config = dict(
    n_kv_head=7,
    head_dim=64,
    d_mlp=1216,
    activation='swiglu',
    norm_place='pre',
    rope_base=22400.0,
    attn_scale=0.125,
    optimizer='muon',
    doc_mask=True,
    steps=5091,
)
MLP neurons of a small language model. Each row is named by its layer, matrix (gate and up: input weights) and neuron, and shows model dimensions 240-303. Each number is 50 + 12 x the weight over its row's rms, rounded and kept within 0 to 99. A neuron's up and down rows have the sign that makes its largest values positive.
Before each neuron's rows, "fires in" lists the words (lower case) most often at its 100 highest values on Wikipedia text that the model never trained on.

fires in: "as", "by", "the"
L4.gate217:72 47 42 47 50 50 49 64 34 50 35 32 57 58 39 57 33 67 48 58 57 40 34 45 43 36 45 60 68 67 60 74 70 40 44 29 48 51 35 61 56 51 46 60 43 47 26 74 65 45 67 48 33 64 41 57 47 57 59 40 47 52 60 44
L4.up217:41 49 27 25 80 45 30 49 50 60 49 38 39 58 46 62 32 51 49 64 64 53 25 72 39 36 36 46 31 38 36 27 63 61 35 53 36 51 35 49 33 71 37 35 59 49 26 28 31 56 59 52 61 36 49 62 48 58 67 62 42 58 55 40

fires in: "the", "s", "top", "thuringian", "their"
L6.gate1038:48 63 57 70 28 40 52 64 44 46 46 28 56 50 48 63 50 75 56 56 46 61 36 54 22 37 67 44 41 45 76 59 50 62 48 62 63 56 36 80 38 55 54 59 28 46 41 73 67 68 58 59 61 32 44 48 57 78 53 61 40 48 34 48
L6.up1038:50 43 59 64 40 52 50 53 52 62 30 72 45 42 33 63 47 73 50 36 41 60 54 53 51 41 21 73 78 34 44 38 63 60 55 25 54 64 63 64 53 48 88 84 50 33 37 54 47 62 41 41 39 26 45 25 46 44 69 33 41 42 67 53

fires in: "on", "the", "by", "in", "for"
L5.gate691:38 47 50 47 66 61 47 45 64 59 61 54 52 32 35 47 59 58 32 71 68 49 39 50 54 67 35 32 44 53 44 31 57 63 46 54 63 41 51 52 56 65 51 73 56 60 58 65 75 68 54 41 41 46 41 64 46 51 57 64 40 56 63 54
L5.up691:38 48 49 48 37 73 30 75 35 53 45 62 35 64 54 53 41 54 47 44 54 34 42 69 61 53 52 41 31 44 50 53 45 60 42 58 57 38 64 69 47 39 60 62 72 72 44 75 46 58 44 32 61 39 35 39 45 52 78 54 45 39 72 53

fires in: "a"
L6.gate524:34 66 55 42 60 48 67 40 72 34 35 49 44 47 36 71 64 43 46 51 53 55 63 53 57 27 49 54 61 58 39 54 63 67 51 34 25 55 62 43 28 61 44 59 32 45 51 41 49 75 52 37 49 47 47 50 32 52 52 58 61 55 50 59
L6.up524:59 55 51 39 73 43 50 27 88 42 59 39 70 37 50 36 64 45 55 62 56 54 76 49 47 26 44 49 46 53 56 68 57 49 41 40 47 68 47 46 40 45 26 30 49 27 53 56 67 44 26 68 45 49 55 60 56 62 56 51 56 59 40 38

fires in: "and"
L5.gate225:32 38 64 60 59 52 47 68 58 31 32 58 53 53 51 53 50 43 64 61 63 49 43 52 43 50 54 27 37 44 43 27 57 22 45 39 45 63 38 36 33 44 38 58 72 67 60 42 72 40 40 69 57 45 51 67 60 38 76 74 50 47 43 31
L5.up225:28 52 42 54 46 54 52 38 48 59 65 62 53 52 34 67 53 56 50 55 78 39 50 78 37 34 75 65 51 37 33 44 62 32 58 67 53 49 49 57 68 37 31 63 66 45 46 25 31 35 47 35 48 39 23 66 42 49 57 43 54 69 46 62

fires in: "the", "s", "of", "thai"
L6.gate841:11 49 63 62 68 49 44 54 41 42 41 45 52 49 82 50 48 62 38 48 54 27 78 62 49 58 41 59 40 62 53 41 49 51 47 41 49 57 68 39 48 35 59 61 38 55 44 37 35 40 51 33 30 38 48 27 67 58 46 45 48 47 75 80
L6.up841:30 66 44 27 50 66 54 62 25 65 38 56 41 46 40 43 37 20 68 55 60 44 40 63 45 50 38 36 45 53 49 60 37 70 37 34 61 60 61 47 59 45 58 45 52 46 61 27 34 43 41 71 54 57 55 27 56 66 51 60 53 55 42 51

fires in: "a", "an", "her", "known", "s", "his"
L4.gate759:58 43 46 63 21 67 27 44 47 64 40 55 48 41 58 43 61 59 38 56 47 08 57 61 61 36 40 36 37 51 38 55 63 63 30 46 63 43 58 32 58 31 40 36 47 33 37 66 75 52 55 28 39 36 43 44 57 37 63 62 81 43 30 65
L4.up759:64 55 43 55 33 44 47 53 48 63 39 34 73 52 53 40 64 23 41 56 46 47 41 65 38 54 48 17 53 52 55 43 77 54 49 42 62 37 49 50 56 60 61 54 37 60 65 68 67 40 74 39 51 56 36 65 52 50 72 49 72 68 63 51

fires in: "they", "which", "that", "he", "who"
L5.gate504:33 63 60 78 29 43 44 44 49 58 70 29 47 59 55 56 41 52 65 44 49 51 62 44 33 33 58 55 44 61 49 55 58 67 47 18 65 58 36 82 32 41 50 40 45 62 52 59 51 43 56 42 60 44 41 50 61 33 22 49 57 50 25 51
L5.up504:40 47 60 46 40 53 76 53 38 52 36 69 49 48 53 58 71 42 51 46 46 59 66 45 53 40 60 46 66 52 44 39 45 65 30 70 48 56 43 29 69 44 31 47 58 63 69 57 37 41 55 65 44 52 51 61 49 45 59 60 54 26 79 65

fires in: "first", "final", "last", "former", "1st", "later"
L6.gate180:46 46 51 57 41 40 54 37 54 48 62 64 58 75 38 68 41 46 66 43 68 50 37 61 57 35 56 53 78 49 69 63 58 36 60 19 55 68 41 53 28 66 38 32 47 33 72 46 66 40 52 34 51 42 39 52 50 46 45 43 52 50 61 44
L6.up180:75 35 61 43 34 17 63 23 19 54 33 69 60 58 48 48 50 57 55 54 44 50 54 51 42 43 55 47 52 51 46 53 46 46 56 53 57 39 22 40 46 31 67 43 45 55 73 60 36 33 41 48 48 59 52 46 37 37 40 53 53 27 48 57

fires in: "had", "would", "has", "a"
L5.gate269:46 55 66 55 33 56 55 33 69 37 51 47 56 32 42 62 87 58 50 57 50 47 48 40 49 36 50 47 43 44 31 37 73 66 66 63 35 48 50 30 41 27 59 41 46 43 45 66 45 55 76 33 41 71 55 58 56 60 69 40 59 39 42 45
L5.up269:36 50 43 45 51 53 51 48 59 52 43 65 48 50 74 54 76 40 36 63 35 69 66 30 31 47 48 36 48 62 58 29 67 26 22 57 71 54 50 43 45 59 45 61 59 60 61 55 54 54 59 21 38 60 47 26 51 48 58 50 51 54 72 62

fires in: "made", "found", "mestis"
L2.gate740:54 59 44 51 41 62 53 48 70 33 54 64 68 20 49 55 63 63 46 70 56 60 40 50 59 50 30 58 47 43 68 37 55 55 42 52 62 35 51 45 56 42 50 48 59 47 56 51 63 58 39 42 24 52 63 59 61 48 39 55 46 35 70 54
L2.up740:66 51 38 26 47 55 54 68 68 45 54 44 56 40 57 35 75 58 27 61 54 37 53 67 65 53 41 48 53 47 17 46 32 43 46 30 43 42 53 16 67 35 52 33 50 32 57 48 65 64 68 56 47 58 55 58 60 62 45 52 49 49 52 55

fires in: "a", "an", "was"
L2.gate655:50 47 54 52 42 57 51 43 39 59 55 44 53 56 43 67 63 34 75 43 46 59 47 45 34 41 65 52 58 48 70 54 51 40 78 66 55 55 60 55 50 46 53 47 55 45 66 65 54 36 31 36 54 65 41 58 53 51 43 58 33 52 38 36
L2.up655:39 57 37 45 44 44 94 59 47 65 36 53 46 43 48 60 46 17 56 65 40 48 67 57 70 74 46 38 65 43 50 28 60 44 49 61 60 43 47 36 54 57 73 59 76 39 48 43 58 44 65 54 41 64 26 30 41 71 49 57 47 49 65 57

fires in: "a", "the", "which", "taipei", "an"
L2.gate216:56 57 40 54 63 39 42 57 53 47 45 40 64 57 35 63 40 50 39 63 42 50 48 41 21 48 69 28 42 51 56 43 55 66 52 63 52 42 65 57 47 35 47 53 48 39 35 51 55 57 44 48 44 37 59 31 58 49 58 47 69 37 33 69
L2.up216:76 58 54 64 26 29 39 25 59 41 68 49 48 58 55 70 52 57 45 50 37 41 57 56 68 50 59 54 53 46 49 32 24 57 39 31 34 39 74 48 67 34 67 48 36 72 48 52 65 40 71 56 34 41 60 58 45 49 61 49 52 36 59 33

fires in: "be", "was", "is", "been", "a", "are"
L5.gate258:60 63 64 59 61 37 65 62 56 44 61 49 71 82 57 28 65 50 24 62 62 54 69 43 61 63 50 48 53 46 51 53 33 50 50 72 38 40 60 47 60 47 60 67 49 47 66 59 40 77 58 43 55 52 52 45 64 70 37 48 69 39 48 49
L5.up258:36 35 64 54 73 59 52 54 38 37 55 63 34 54 61 37 65 51 51 53 60 44 74 39 39 45 62 39 83 63 39 58 58 71 31 71 44 61 80 58 46 45 46 49 46 65 51 49 68 46 58 75 50 66 46 54 68 50 44 49 62 38 52 60

fires in: "the", "a", "for", "by"
L6.gate36:52 28 55 62 39 58 48 42 38 57 21 37 46 65 40 32 43 55 50 53 37 46 55 42 35 53 40 47 55 45 46 63 45 59 28 66 72 30 48 47 52 37 67 49 54 45 48 60 61 45 52 46 42 33 47 55 91 52 64 45 59 30 56 59
L6.up36:55 55 53 65 43 57 51 57 43 45 61 59 57 82 54 25 45 65 55 40 45 49 36 54 43 76 39 27 40 44 42 61 56 55 43 49 61 33 64 53 34 23 55 73 48 24 43 57 74 47 42 29 49 53 64 37 61 53 59 38 63 38 43 63

fires in: "made", "make", "making", "give", "makes", "gave"
L4.gate912:59 56 30 62 59 60 52 66 54 39 51 40 61 49 54 25 61 57 43 60 68 70 43 51 64 52 40 47 72 37 76 61 43 44 37 41 57 41 53 44 47 34 68 52 16 24 45 53 56 67 47 47 62 63 53 54 61 31 62 57 45 30 67 51
L4.up912:47 36 50 62 35 63 53 60 72 57 35 45 45 47 41 50 84 57 25 58 68 42 39 70 56 77 36 32 58 48 42 53 42 65 42 53 43 38 44 49 51 37 57 36 38 43 48 77 44 38 41 44 79 59 56 44 55 59 44 51 62 58 54 27

fires in: "a", "the", "his", "called", "her"
L5.gate975:50 44 58 53 53 50 62 58 54 37 61 41 60 39 47 54 38 52 42 51 56 40 52 53 64 34 53 52 48 52 51 45 53 54 38 30 60 34 24 60 47 59 45 45 67 19 55 61 26 72 52 47 36 47 58 48 32 67 67 50 40 43 58 35
L5.up975:49 41 35 62 43 47 66 35 62 59 77 34 59 61 50 72 63 43 50 56 46 48 36 51 69 52 45 62 47 65 37 52 56 51 50 38 52 15 42 54 73 55 73 40 38 33 47 29 59 53 54 73 37 44 57 53 48 38 46 40 59 39 60 54

fires in: "a", "azerbaijani"
L5.gate332:51 49 36 63 15 64 56 25 74 52 41 63 47 58 20 54 53 56 34 54 44 61 56 66 67 56 32 47 31 38 67 26 62 40 54 66 58 61 61 50 38 34 36 35 60 52 60 42 62 77 43 48 59 38 58 42 16 58 44 50 44 42 52 66
L5.up332:49 52 66 59 58 71 43 38 50 56 62 70 52 47 45 13 47 37 34 69 46 35 61 54 58 39 35 50 43 61 73 57 53 51 63 58 49 47 42 38 50 65 32 27 66 59 35 62 57 65 58 59 37 41 42 48 32 47 47 62 66 58 61 46

fires in: "made", "only", "a", "vowels", "know"
L2.gate1121:56 74 65 43 39 45 52 55 55 33 57 46 66 37 48 53 62 40 33 51 37 57 52 51 56 59 51 33 70 49 46 53 64 68 46 58 52 31 50 30 56 33 49 48 38 51 39 51 41 33 66 63 54 57 80 46 72 60 52 40 66 59 47 64
L2.up1121:68 64 55 38 31 35 47 36 56 41 53 51 67 40 67 48 59 32 34 46 47 56 39 69 58 46 30 41 57 27 51 37 65 55 49 47 32 74 65 52 59 63 48 59 51 36 45 67 51 53 55 59 66 55 73 46 52 49 73 54 66 55 48 50

fires in: "that", "which", "whom"
L5.gate703:48 60 53 48 31 49 66 77 48 44 61 37 40 51 56 67 58 41 47 55 73 62 48 60 59 57 75 33 53 54 33 50 53 59 26 45 69 51 56 32 56 41 67 54 57 24 54 44 56 57 57 59 49 36 42 41 44 44 61 55 69 64 61 49
L5.up703:46 54 60 55 54 58 42 63 54 28 36 65 63 28 48 58 72 42 37 46 37 37 40 51 41 34 34 27 50 32 55 36 57 73 51 51 47 40 55 50 42 27 38 58 56 48 43 46 63 65 51 40 56 52 46 52 52 53 55 38 43 68 51 41

fires in: "a"
L4.gate342:39 43 70 50 63 39 49 62 49 35 46 60 61 43 58 58 65 66 37 48 59 43 61 53 48 49 55 34 49 45 39 40 55 53 64 49 50 46 60 64 47 62 46 62 48 48 64 58 53 36 53 58 39 56 73 47 64 46 41 38 59 26 56 73
L4.up342:39 65 50 53 42 41 64 59 49 59 75 47 43 76 52 52 44 27 37 50 37 68 92 55 59 60 47 52 51 62 57 44 68 56 55 71 60 69 55 62 52 36 61 59 52 46 45 50 29 56 37 48 53 68 41 59 55 74 51 56 51 68 43 72

fires in: "by", "without", "under", "the", "via", "with"
L2.gate477:28 60 44 39 49 55 43 51 58 58 40 61 50 47 57 60 57 63 47 43 48 53 50 25 54 48 88 34 41 31 64 64 68 60 36 47 37 44 51 53 62 45 30 43 62 43 58 38 63 62 68 54 52 53 22 20 41 53 63 56 44 56 56 44
L2.up477:41 58 51 23 57 41 41 52 59 70 28 40 58 43 55 73 55 59 58 67 55 57 38 66 48 39 54 34 34 38 60 71 60 68 51 33 57 56 53 50 59 62 47 39 45 34 64 38 48 66 64 65 52 43 53 36 49 52 70 58 38 66 40 48

fires in: "that", "which"
L6.gate444:51 52 48 65 46 43 38 58 36 47 39 45 60 49 39 42 47 40 48 55 41 49 35 37 36 26 53 45 51 47 29 37 42 43 37 55 46 56 49 58 57 47 46 50 53 56 59 48 56 33 71 43 35 53 36 50 63 54 52 39 26 57 45 52
L6.up444:41 26 50 54 40 55 56 61 38 58 50 53 35 52 34 51 43 41 57 33 53 30 39 42 53 38 30 32 54 47 62 40 49 52 47 65 46 55 63 47 41 50 51 44 58 60 56 48 45 57 63 63 44 45 34 60 36 38 55 55 44 66 76 56

fires in: "the", "of", "that", "from"
L4.gate825:53 67 74 32 58 49 35 50 39 38 29 56 54 59 76 44 39 36 51 36 54 31 46 71 54 44 57 47 33 47 45 40 30 69 63 63 43 52 46 47 62 71 59 36 44 47 29 54 28 49 49 59 41 34 61 37 71 49 86 68 61 41 73 60
L4.up825:29 69 51 51 53 57 48 46 50 39 61 34 57 43 61 32 37 47 28 57 74 47 36 55 46 49 59 37 31 64 44 41 53 53 47 65 59 57 58 48 33 59 30 16 43 30 48 32 43 48 51 63 61 61 48 35 26 51 60 70 39 48 48 29

fires in: "that", "which"
L5.gate182:26 83 42 47 59 74 45 56 59 56 49 55 54 38 47 61 50 40 55 63 62 75 32 56 53 17 42 66 35 37 53 39 53 85 35 59 52 61 48 51 40 61 61 22 52 46 43 34 59 35 55 52 29 49 40 46 50 41 61 45 69 51 48 49
L5.up182:69 30 67 42 31 56 48 86 63 59 49 37 25 53 52 62 54 40 33 50 50 45 60 55 50 46 42 73 54 66 23 27 44 61 36 53 48 48 70 77 55 23 49 55 46 55 50 30 38 63 57 35 58 58 53 59 52 68 29 57 50 55 72 17

fires in: "he", "she", "they", "godmother", "moment"
L2.gate877:57 51 52 56 34 56 58 57 53 52 46 49 68 53 45 55 51 58 48 38 53 58 43 38 46 61 64 37 42 59 30 60 58 43 61 45 43 21 54 65 43 58 56 29 46 57 46 49 44 57 48 53 48 30 56 39 34 31 17 56 59 39 37 49
L2.up877:41 44 40 52 35 60 54 50 59 62 46 57 23 49 41 62 48 52 34 48 67 46 54 55 39 53 54 57 51 68 53 50 50 40 63 42 66 48 51 54 47 54 60 55 29 30 57 26 55 53 46 34 58 68 53 34 39 42 57 54 57 45 51 48

fires in: "the", "on", "times", "for", "review", "interview"
L5.gate568:42 72 58 67 51 77 41 54 49 57 63 35 40 58 47 55 29 49 43 72 58 38 47 30 68 54 31 46 73 51 59 49 57 58 40 27 70 41 71 45 46 32 42 63 59 62 40 32 64 59 44 76 45 44 51 47 60 57 39 67 65 39 40 45
L5.up568:35 61 51 56 65 57 49 44 52 68 45 60 39 64 43 42 46 73 45 51 62 57 47 34 56 36 59 45 55 65 69 51 59 42 54 31 69 41 58 46 72 27 44 52 58 57 56 32 51 69 58 38 57 57 42 41 58 52 38 47 48 41 35 48

fires in: "for", "the", "a"
L5.gate933:39 82 72 52 65 60 45 54 43 55 63 35 48 67 49 44 41 67 32 56 36 52 51 59 60 57 50 34 64 48 44 51 48 47 51 38 43 33 54 47 58 26 49 72 76 42 54 50 65 58 62 58 42 46 53 41 66 75 40 58 73 45 33 57
L5.up933:35 60 44 47 46 31 49 47 67 68 77 19 41 51 32 52 49 47 40 67 42 39 54 56 52 69 49 50 45 39 33 30 36 49 78 30 47 52 71 40 54 61 65 65 37 55 51 27 42 87 70 46 48 47 55 35 57 39 45 52 55 70 60 54

fires in: "was", "is", "as", "it"
L4.gate1047:54 64 52 21 59 36 58 45 55 74 68 49 58 54 73 51 68 34 41 37 55 47 71 45 42 45 58 38 65 38 70 52 43 50 44 55 48 25 36 67 46 35 30 61 44 25 52 59 48 59 42 51 39 67 41 47 76 62 30 45 51 51 62 53
L4.up1047:40 51 49 39 50 50 44 54 68 67 56 31 48 38 27 61 45 57 31 55 62 46 59 39 54 51 42 37 51 59 37 65 63 32 61 72 48 57 64 42 36 51 65 34 32 56 45 69 47 60 50 50 55 39 56 40 67 40 61 59 57 47 64 30

fires in: "the", "when", "if", "by", "in"
L5.gate819:44 63 62 80 65 52 42 65 55 44 38 27 60 41 42 69 40 30 45 44 48 62 54 35 32 56 60 41 40 53 55 55 52 51 62 48 48 63 56 58 15 67 64 28 40 58 60 55 39 38 53 53 65 55 59 51 43 44 60 60 45 40 71 61
L5.up819:34 68 36 73 55 23 50 66 48 51 53 38 71 39 45 56 46 42 32 77 48 41 45 61 56 46 70 45 47 48 55 46 53 38 42 50 37 38 53 59 42 50 55 59 39 47 54 59 33 55 76 65 71 40 48 35 45 48 38 49 60 41 58 21

fires in: "the", "his", "in"
L6.gate99:54 71 69 66 50 49 46 67 38 38 52 46 71 52 52 50 43 44 46 46 61 69 39 52 55 68 39 56 54 40 56 64 36 50 38 50 56 33 24 57 55 39 36 57 28 42 61 45 60 43 38 47 60 39 40 40 35 50 59 51 25 37 51 71
L6.up99:62 68 37 44 46 73 43 36 57 62 35 57 32 38 34 64 60 39 28 48 38 56 62 69 58 45 41 55 44 50 46 46 49 47 66 43 44 50 48 50 39 32 62 51 68 21 60 43 58 60 45 49 60 56 37 41 35 36 51 38 40 38 62 39

fires in: "first", "most", "only", "a", "unanimous", "encouraged"
L4.gate175:45 66 58 58 59 54 50 50 48 51 41 46 47 34 48 52 60 53 53 48 42 63 40 59 46 44 34 39 68 53 53 56 35 50 63 43 62 50 67 51 60 35 36 73 62 56 50 51 63 62 39 63 55 70 40 42 52 70 46 44 68 58 41 46
L4.up175:60 60 64 40 55 59 63 40 84 54 56 53 48 57 67 42 46 36 46 49 53 41 54 24 51 55 53 43 66 35 39 50 31 45 41 42 50 75 69 39 51 61 42 51 66 30 24 61 56 59 60 44 50 38 47 44 46 67 56 47 53 54 55 55

fires in: "the", "of", "from", "for", "a"
L5.gate33:31 59 40 66 63 55 54 39 47 47 36 54 54 38 40 56 52 48 67 41 49 18 51 57 53 43 53 50 51 57 42 39 62 55 49 42 62 27 60 64 51 54 53 41 44 30 47 50 34 41 33 67 57 56 54 56 48 58 53 46 52 36 53 46
L5.up33:50 55 48 47 63 59 62 50 37 28 39 51 56 55 41 57 65 35 62 55 49 63 40 34 60 56 38 60 55 42 50 38 30 59 46 48 75 32 57 80 47 46 56 60 62 35 54 63 58 31 52 68 52 47 48 59 46 37 56 46 35 42 45 65

fires in: "first", "this", "the", "a", "second", "later"
L5.gate495:61 50 41 65 54 60 38 51 51 52 53 39 52 72 49 38 49 32 64 43 33 45 27 29 51 45 60 39 77 57 57 48 49 41 42 70 57 51 61 40 38 56 59 48 39 53 36 48 68 40 49 39 51 48 53 39 42 50 56 44 52 55 41 73
L5.up495:42 37 44 45 30 41 67 47 37 77 42 56 36 46 24 58 59 49 55 67 48 44 53 68 54 49 53 43 61 37 53 72 61 61 52 39 64 48 61 07 63 34 52 61 46 26 64 40 53 39 40 55 46 41 69 40 36 52 61 44 53 45 51 56

fires in: "and", "post"
L5.gate528:54 43 28 44 54 36 45 55 66 44 30 35 32 65 45 42 50 18 63 66 63 27 46 52 52 52 47 52 67 61 56 48 52 23 64 56 43 48 42 34 35 57 55 42 14 66 60 38 70 47 62 54 55 56 61 65 61 58 64 59 29 53 40 40
L5.up528:70 52 36 70 47 39 53 52 46 51 47 72 36 59 47 50 49 56 69 58 26 38 48 63 30 45 26 54 57 58 34 54 57 35 75 36 44 32 46 62 45 40 69 33 59 37 39 50 50 47 32 36 35 50 53 51 34 46 47 45 34 36 59 73

fires in: "by", "on", "in", "for", "of", "the"
L4.gate157:49 77 31 49 34 77 54 68 52 24 33 31 43 25 36 46 48 57 54 43 52 50 61 54 32 40 50 22 54 34 53 66 63 59 64 39 66 49 37 47 66 68 43 55 43 59 45 45 51 51 57 39 46 42 51 45 46 67 30 60 59 54 43 46
L4.up157:63 38 31 69 59 67 47 43 45 47 45 30 55 60 49 58 42 41 58 48 62 51 39 43 78 67 60 49 34 43 42 42 53 69 64 36 20 48 32 50 37 44 64 58 73 63 58 72 34 64 43 51 69 38 42 38 51 53 64 54 42 36 45 35

fires in: "more", "other", "in", "most", "some", "the"
L6.gate1211:36 55 72 61 54 30 61 29 52 33 46 14 48 51 54 37 69 75 40 47 42 66 61 44 53 32 68 59 44 57 45 40 47 55 48 60 47 49 53 65 09 70 47 47 47 43 49 34 49 56 22 59 65 46 56 40 62 43 43 45 42 50 68 40
L6.up1211:39 51 46 66 43 42 41 64 55 46 46 38 53 60 52 55 39 52 51 54 50 34 62 48 50 29 59 42 44 31 49 39 48 56 43 50 49 38 56 60 46 75 30 45 56 48 49 74 56 46 48 56 42 50 45 26 39 38 58 47 51 67 55 38

fires in: "which", "group", "who", "company", "students"
L2.gate974:31 51 32 64 46 54 57 35 61 73 49 48 46 59 48 59 48 52 20 45 49 46 40 48 48 54 59 47 55 63 34 40 54 65 59 59 47 63 50 42 49 59 57 71 65 60 72 67 47 54 40 57 44 31 47 51 60 45 53 46 78 40 45 96
L2.up974:41 52 40 42 30 63 64 57 58 46 56 54 50 56 50 76 53 57 23 36 45 59 71 48 70 58 55 57 81 36 51 32 51 58 71 45 63 59 46 25 45 59 49 47 27 48 44 38 51 39 42 45 66 49 26 45 65 49 51 39 54 51 72 53

fires in: "the", "to", "of", "a"
L5.gate136:30 59 61 61 75 30 42 68 53 64 54 58 45 38 64 53 14 61 36 51 39 52 44 65 73 41 33 45 45 63 59 38 71 52 64 18 42 52 45 43 54 58 51 45 56 39 37 72 14 53 29 59 65 61 46 36 42 86 49 48 53 55 24 33
L5.up136:55 51 40 58 51 45 52 58 40 59 33 32 61 24 61 59 55 50 55 54 62 39 54 76 50 36 72 55 48 24 62 47 58 37 47 32 53 40 33 47 48 51 39 63 37 60 82 47 59 37 35 35 57 41 44 42 56 81 64 46 55 54 43 55

fires in: "his", "of", "her", "its", "my"
L6.gate935:52 45 62 65 64 54 36 46 35 66 36 45 49 40 57 48 51 29 36 27 26 42 40 47 64 71 38 54 22 53 67 29 56 48 42 58 49 36 45 32 47 53 52 36 34 51 56 38 57 27 47 53 52 24 41 52 40 70 34 78 39 53 52 31
L6.up935:49 41 61 38 74 56 81 47 50 62 37 38 52 50 70 22 46 33 41 56 38 51 39 45 54 57 64 50 46 65 45 17 56 37 56 38 36 30 45 22 37 59 59 46 40 43 43 60 65 49 30 36 47 51 35 64 60 54 62 49 66 49 64 61

fires in: "the", "by", "many", "of"
L6.gate822:44 69 55 40 82 68 50 54 49 52 52 57 42 65 58 32 34 35 60 44 44 63 67 34 55 19 33 36 49 39 63 45 65 38 51 49 63 37 53 27 40 65 36 29 64 50 62 49 69 50 51 43 34 52 74 46 57 58 59 46 35 55 58 53
L6.up822:65 39 74 28 55 44 49 48 41 59 40 39 76 62 58 45 34 59 45 50 54 62 30 48 41 34 31 39 48 41 61 49 65 26 47 48 35 57 51 59 38 53 40 46 50 45 71 54 37 47 45 41 53 55 61 58 58 42 45 52 40 51 46 50

fires in: "that", "years", "so", "time", "because", "times"
L5.gate60:50 57 46 35 47 42 31 38 39 48 59 67 68 37 53 60 79 35 45 54 28 48 63 44 53 47 54 47 52 62 52 37 25 58 54 59 45 54 57 48 58 66 90 64 55 47 46 54 39 49 60 47 47 33 62 55 80 43 33 64 48 62 57 44
L5.up60:58 63 21 62 36 48 46 53 77 55 43 75 61 41 51 37 58 77 34 59 58 66 38 60 46 46 58 39 58 44 48 40 38 66 62 56 53 65 61 38 30 68 48 51 49 45 67 61 46 50 57 70 33 55 61 48 22 54 61 39 41 41 56 71

fires in: "which", "who", "would", "that"
L2.gate1078:54 58 49 46 41 45 58 57 38 60 52 52 48 47 61 57 37 33 39 71 56 47 47 55 57 45 50 55 55 65 43 28 40 90 50 41 53 51 25 48 75 61 58 40 59 42 33 57 37 47 69 63 44 39 33 64 59 43 62 55 49 58 57 38
L2.up1078:29 57 55 30 38 62 62 47 50 27 53 47 34 70 47 64 43 31 60 53 52 42 59 60 69 38 45 29 48 61 53 32 31 67 41 33 41 50 62 72 64 57 53 69 57 80 46 45 42 41 58 50 47 35 56 68 58 40 23 41 14 60 61 50

fires in: "the", "a", "2016", "2011", "2020"
L4.gate578:52 51 53 44 69 49 39 37 33 36 57 66 55 38 55 38 50 65 65 55 52 58 45 50 58 35 64 58 44 47 54 39 49 55 78 40 51 59 45 63 59 43 58 49 65 35 54 51 42 60 54 59 59 72 55 52 31 62 63 51 74 37 55 45
L4.up578:64 32 76 56 69 68 41 58 52 38 62 55 49 48 33 47 38 45 33 75 51 47 47 38 55 35 55 46 79 51 68 46 47 48 74 59 44 55 41 33 65 51 48 48 77 29 51 42 41 52 72 64 56 63 63 51 34 52 40 35 53 43 36 49

fires in: "i", "he", "we", "it", "she", "you"
L6.gate619:58 32 55 69 56 46 51 36 24 48 34 37 40 38 18 60 54 51 35 55 46 31 47 38 49 41 56 35 59 54 49 27 56 55 44 54 32 56 47 54 42 64 42 31 31 56 36 40 64 40 51 45 58 49 46 53 42 62 40 31 38 43 49 45
L6.up619:45 42 58 64 64 68 61 47 15 65 51 60 24 76 41 50 48 44 40 46 34 32 53 57 36 67 48 56 33 34 52 36 35 53 44 56 58 54 40 48 33 46 26 55 33 35 70 42 32 48 60 44 56 53 56 40 68 37 56 56 52 46 47 52